{
  "n_layer": 8,
  "d_model": 384,
  "n_head": 4,
  "n_kv_head": 4,
  "head_dim": 96,
  "d_mlp": 512,
  "vocab_size": 32000,
  "activation": "swiglu",
  "norm": "rmsnorm",
  "norm_place": "pre",
  "norm_eps": 1e-05,
  "positions": "rope",
  "rope_base": 10000.0,
  "rope_fraction": 1.0,
  "qk_norm": false,
  "attn_scale": 0.102,
  "bias": "none",
  "tie_embeddings": false,
  "parallel_block": false,
  "extras": ["capped logits"],
  "init": "uniform",
  "init_std_qkv": 0.0363,
  "init_std_o": 0.0,
  "init_std_up": 0.0363,
  "init_std_down": 0.0,
  "optimizer": "adamw",
  "lr": 0.000834,
  "beta1": 0.9,
  "beta2": 0.98,
  "weight_decay": 0.34,
  "lr_head": 0.00678,
  "grad_clip": 0.5,
  "warmup_steps": 203,
  "schedule": "wsd",
  "decay_fraction": 0.32,
  "decay_shape": "linear",
  "final_lr_fraction": 0.0,
  "batch_tokens": 65536,
  "seq_len": 512,
  "doc_mask": true,
  "train_tokens": 595600000,
  "steps": 9089,
  "dataset": "wikipedia_en"
}
MLP neurons of a small language model. Each row is named by its layer, matrix (gate and up: input weights) and neuron, and shows model dimensions 224-351. Each number is 50 + 12 x the weight over its row's rms, rounded and kept within 0 to 99. A neuron's up and down rows have the sign that makes its largest values positive.
After each neuron's rows, "fires on" lists the tokens most often at its 100 highest values on Wikipedia text that the model never trained on.

L3.gate83:33 51 32 48 42 36 35 51 60 59 65 38 46 77 45 46 62 35 67 71 43 56 43 32 55 37 30 56 39 49 45 42 57 45 56 61 67 53 57 54 37 35 48 35 73 47 45 68 44 43 55 57 41 41 49 67 39 35 57 45 42 44 45 50 39 37 45 54 28 35 56 50 60 29 53 54 64 40 65 47 53 48 56 36 43 33 59 46 17 47 56 59 56 45 41 57 49 40 48 53 39 45 64 41 63 58 45 61 39 68 55 60 37 36 45 60 60 80 51 74 31 50 63 49 35 75 29 28
L3.up83:63 53 67 55 42 61 45 45 74 50 40 48 39 38 38 24 47 70 47 53 55 36 30 39 42 56 59 41 48 52 42 52 51 52 42 31 54 48 53 48 43 56 41 53 66 23 48 49 26 32 36 39 42 79 72 59 48 58 59 53 36 41 48 44 29 24 59 55 35 47 43 60 57 56 45 55 55 26 62 54 71 35 61 37 62 55 62 54 41 36 37 51 44 46 69 48 37 73 48 59 48 51 58 49 64 49 48 54 22 57 29 37 57 57 40 27 35 76 45 64 50 30 39 38 28 49 39 55
fires on: "s", " Olympic", " his", "=="

L3.gate433:47 65 51 50 49 45 58 39 51 43 46 47 82 36 48 51 59 32 39 75 47 35 60 23 38 31 58 56 60 22 44 56 51 44 52 49 45 65 38 46 61 52 54 45 59 32 35 73 52 37 58 39 26 66 42 68 68 65 43 46 55 37 61 69 61 59 33 31 55 54 45 67 65 51 61 50 48 26 56 45 53 41 65 37 41 49 70 58 51 63 70 55 65 55 65 57 46 35 46 24 87 52 44 38 44 44 35 38 53 78 72 43 51 66 57 46 34 42 23 55 57 52 41 28 34 47 55 55
L3.up433:39 59 33 30 47 51 44 50 58 35 35 36 42 43 37 47 61 58 47 47 52 45 57 36 59 38 52 37 71 39 63 55 50 47 61 40 53 44 45 62 44 35 34 29 62 52 60 76 36 42 47 55 63 53 61 68 48 66 62 34 45 74 45 53 70 46 48 74 49 52 56 71 44 27 62 38 46 44 58 44 55 49 53 52 58 55 48 52 45 47 66 42 53 49 36 65 41 37 55 36 42 52 56 64 62 42 36 64 54 52 48 51 42 38 55 62 48 68 54 22 48 61 64 42 39 56 37 51
fires on: " |"

L3.gate58:51 52 39 28 42 54 49 58 64 79 53 52 48 13 33 54 62 56 49 45 54 68 61 46 62 47 45 52 56 64 53 53 70 47 27 56 53 44 45 60 35 50 57 47 58 62 61 43 42 49 52 46 60 43 35 45 35 44 65 63 42 53 57 54 64 50 40 55 30 52 43 60 39 33 78 47 60 45 60 63 40 54 39 62 43 50 61 37 59 68 61 54 59 53 41 37 62 75 47 43 65 50 73 43 61 88 54 42 48 50 51 36 65 70 57 36 46 32 63 25 50 65 49 38 35 49 57 63
L3.up58:49 57 74 44 47 43 42 84 42 36 41 28 78 39 57 69 66 62 73 48 55 47 46 29 62 43 61 37 55 51 28 43 48 68 60 42 44 49 60 26 31 54 41 58 48 31 42 49 31 43 23 40 34 63 53 74 67 68 24 37 46 35 51 18 39 30 43 64 28 67 49 54 30 58 48 50 48 34 43 47 66 55 51 33 50 59 42 55 45 40 51 39 45 53 54 55 61 52 57 54 71 31 40 21 40 55 52 45 35 62 29 35 72 58 63 64 43 39 52 36 38 58 76 48 63 60 38 54
fires on: "s", "st", "id", "nd", "vert", "v"

L3.gate252:42 51 40 54 68 47 61 62 80 54 72 44 58 46 55 51 20 44 52 64 43 68 41 63 48 56 48 56 39 27 47 52 34 53 68 51 67 41 40 44 45 50 35 69 56 36 52 58 57 33 29 53 48 44 48 35 35 39 38 59 66 53 54 28 65 44 58 52 55 60 43 64 29 51 38 39 44 29 46 41 67 73 54 58 38 57 41 56 46 61 54 52 54 43 52 50 65 55 54 53 29 43 35 50 48 43 51 31 28 47 57 17 47 57 45 34 58 49 53 57 42 47 49 33 67 50 45 49
L3.up252:53 47 50 53 45 49 49 76 64 69 62 52 49 89 63 33 50 63 75 60 52 50 75 65 65 32 37 36 39 53 67 37 45 50 40 47 43 57 57 70 51 56 53 41 43 44 49 41 61 44 27 83 37 32 51 43 52 50 61 38 65 55 37 56 76 49 46 41 57 74 44 59 38 38 47 20 31 40 56 27 54 38 42 60 45 71 64 67 36 56 53 74 50 63 30 47 52 16 37 53 52 47 38 69 75 41 46 47 59 54 46 44 53 57 61 34 57 59 48 44 44 56 53 21 59 64 48 70
fires on: "'", " It", "It", " '"

L3.gate301:70 48 42 51 41 64 60 35 63 52 41 40 40 62 43 56 44 57 38 34 46 65 26 42 32 67 57 59 45 63 43 84 35 53 56 36 60 46 51 64 48 65 65 55 64 26 40 52 57 71 50 47 31 55 28 42 70 36 55 51 48 46 49 70 46 39 35 46 34 53 53 73 71 38 33 64 51 34 38 53 48 67 82 36 50 50 31 44 78 60 38 53 71 66 48 55 31 42 54 41 50 49 61 33 41 44 55 43 47 62 49 24 50 54 43 42 53 59 69 61 45 32 49 42 52 58 37 59
L3.up301:56 34 32 38 38 66 25 57 52 45 37 47 47 43 44 59 33 61 47 56 59 47 59 53 48 62 57 64 47 78 38 44 49 52 40 42 64 72 58 50 35 51 54 81 58 37 62 56 41 65 48 50 39 35 39 42 76 47 46 59 31 72 75 44 12 25 61 54 47 58 42 45 63 70 52 56 54 47 38 74 46 47 53 44 62 29 44 53 55 40 43 50 40 65 59 47 32 58 50 38 34 46 59 46 50 36 63 67 42 67 60 46 52 59 32 64 35 53 48 60 61 32 57 61 39 35 66 63
fires on: " "

L3.gate454:44 39 53 52 50 39 41 22 38 50 18 65 41 66 34 64 49 58 42 56 58 55 57 40 30 41 64 62 47 43 37 47 52 33 50 34 46 56 44 30 32 65 77 42 49 47 40 47 56 65 42 45 56 54 52 49 49 39 35 35 56 77 60 55 44 32 48 40 52 61 40 60 56 41 56 50 50 46 30 58 52 38 52 56 70 54 35 47 45 30 49 42 34 26 45 44 62 57 48 55 34 50 46 73 62 58 75 43 28 43 52 48 57 51 61 69 44 69 57 73 45 58 41 48 59 57 46 31
L3.up454:42 60 37 40 53 78 45 58 47 55 24 30 52 40 43 66 58 48 45 63 49 47 39 40 61 55 55 58 46 53 50 73 47 55 47 60 44 46 42 31 55 44 48 70 36 43 56 78 51 58 48 22 46 49 57 41 57 52 47 55 53 67 45 68 40 68 43 51 66 28 51 45 41 42 44 54 76 39 59 51 52 50 70 42 48 55 50 42 56 40 51 27 68 48 29 28 61 51 56 50 38 31 45 52 44 57 52 46 62 56 47 52 60 63 45 46 42 39 55 39 56 53 59 34 35 52 59 47
fires on: ";", ":", " 2015.", " 2016."

L3.gate403:52 51 53 42 55 37 48 34 25 66 45 68 36 56 32 55 53 41 40 47 56 53 62 48 51 61 60 44 57 42 30 64 37 42 86 36 51 54 53 80 63 40 53 66 49 51 25 47 72 56 44 58 55 43 47 54 33 54 19 64 57 26 65 42 53 42 50 42 52 38 40 52 47 52 30 43 48 66 50 38 46 53 58 60 28 57 49 73 56 46 46 65 57 61 30 67 50 55 58 43 49 62 38 46 70 60 78 42 40 37 39 52 56 51 43 47 53 61 59 60 71 62 45 47 54 55 55 40
L3.up403:60 54 40 61 65 33 69 53 36 19 34 55 57 49 66 48 60 52 56 66 57 55 48 63 36 52 56 28 52 67 46 50 09 41 38 49 43 52 59 57 85 42 33 44 56 23 49 32 52 68 50 53 43 40 47 39 45 65 44 57 44 19 28 47 63 33 64 55 57 69 42 61 55 52 73 37 41 46 57 28 55 35 49 62 55 38 68 35 63 39 56 76 59 48 63 48 51 52 51 31 51 60 60 46 53 44 44 57 71 31 51 56 68 52 45 57 36 45 52 48 54 42 74 14 71 33 54 48
fires on: ";", " /", " on", "s", "/", "ing"

L3.gate248:58 34 46 37 78 50 61 30 60 54 51 47 72 51 54 62 33 72 69 59 41 61 43 49 55 35 68 46 54 43 54 52 35 52 57 68 51 43 59 45 43 51 56 46 48 42 29 61 48 57 77 48 20 30 38 51 49 46 52 58 55 52 23 37 55 58 54 46 52 42 68 27 51 61 62 36 36 46 48 45 47 65 36 50 43 46 56 43 36 51 51 54 39 76 68 48 39 51 41 46 54 59 49 61 43 40 44 54 41 47 40 63 58 50 61 38 53 30 64 40 55 64 58 36 32 47 42 62
L3.up248:41 36 33 56 41 45 43 52 39 44 73 28 59 35 29 42 68 48 60 57 50 62 49 48 33 45 48 47 31 62 53 53 41 42 55 47 54 57 41 40 40 63 46 52 75 39 46 37 51 43 59 43 49 68 51 41 58 61 57 39 31 55 50 28 32 43 57 46 52 57 57 42 69 32 63 43 30 66 49 41 47 58 31 42 53 53 47 48 56 39 47 52 52 39 43 48 45 57 81 42 39 45 59 62 52 57 53 64 66 62 52 48 65 42 53 49 73 55 53 47 49 31 34 73 61 32 61 45
fires on: " in", " of", ",", " into", " as", "E"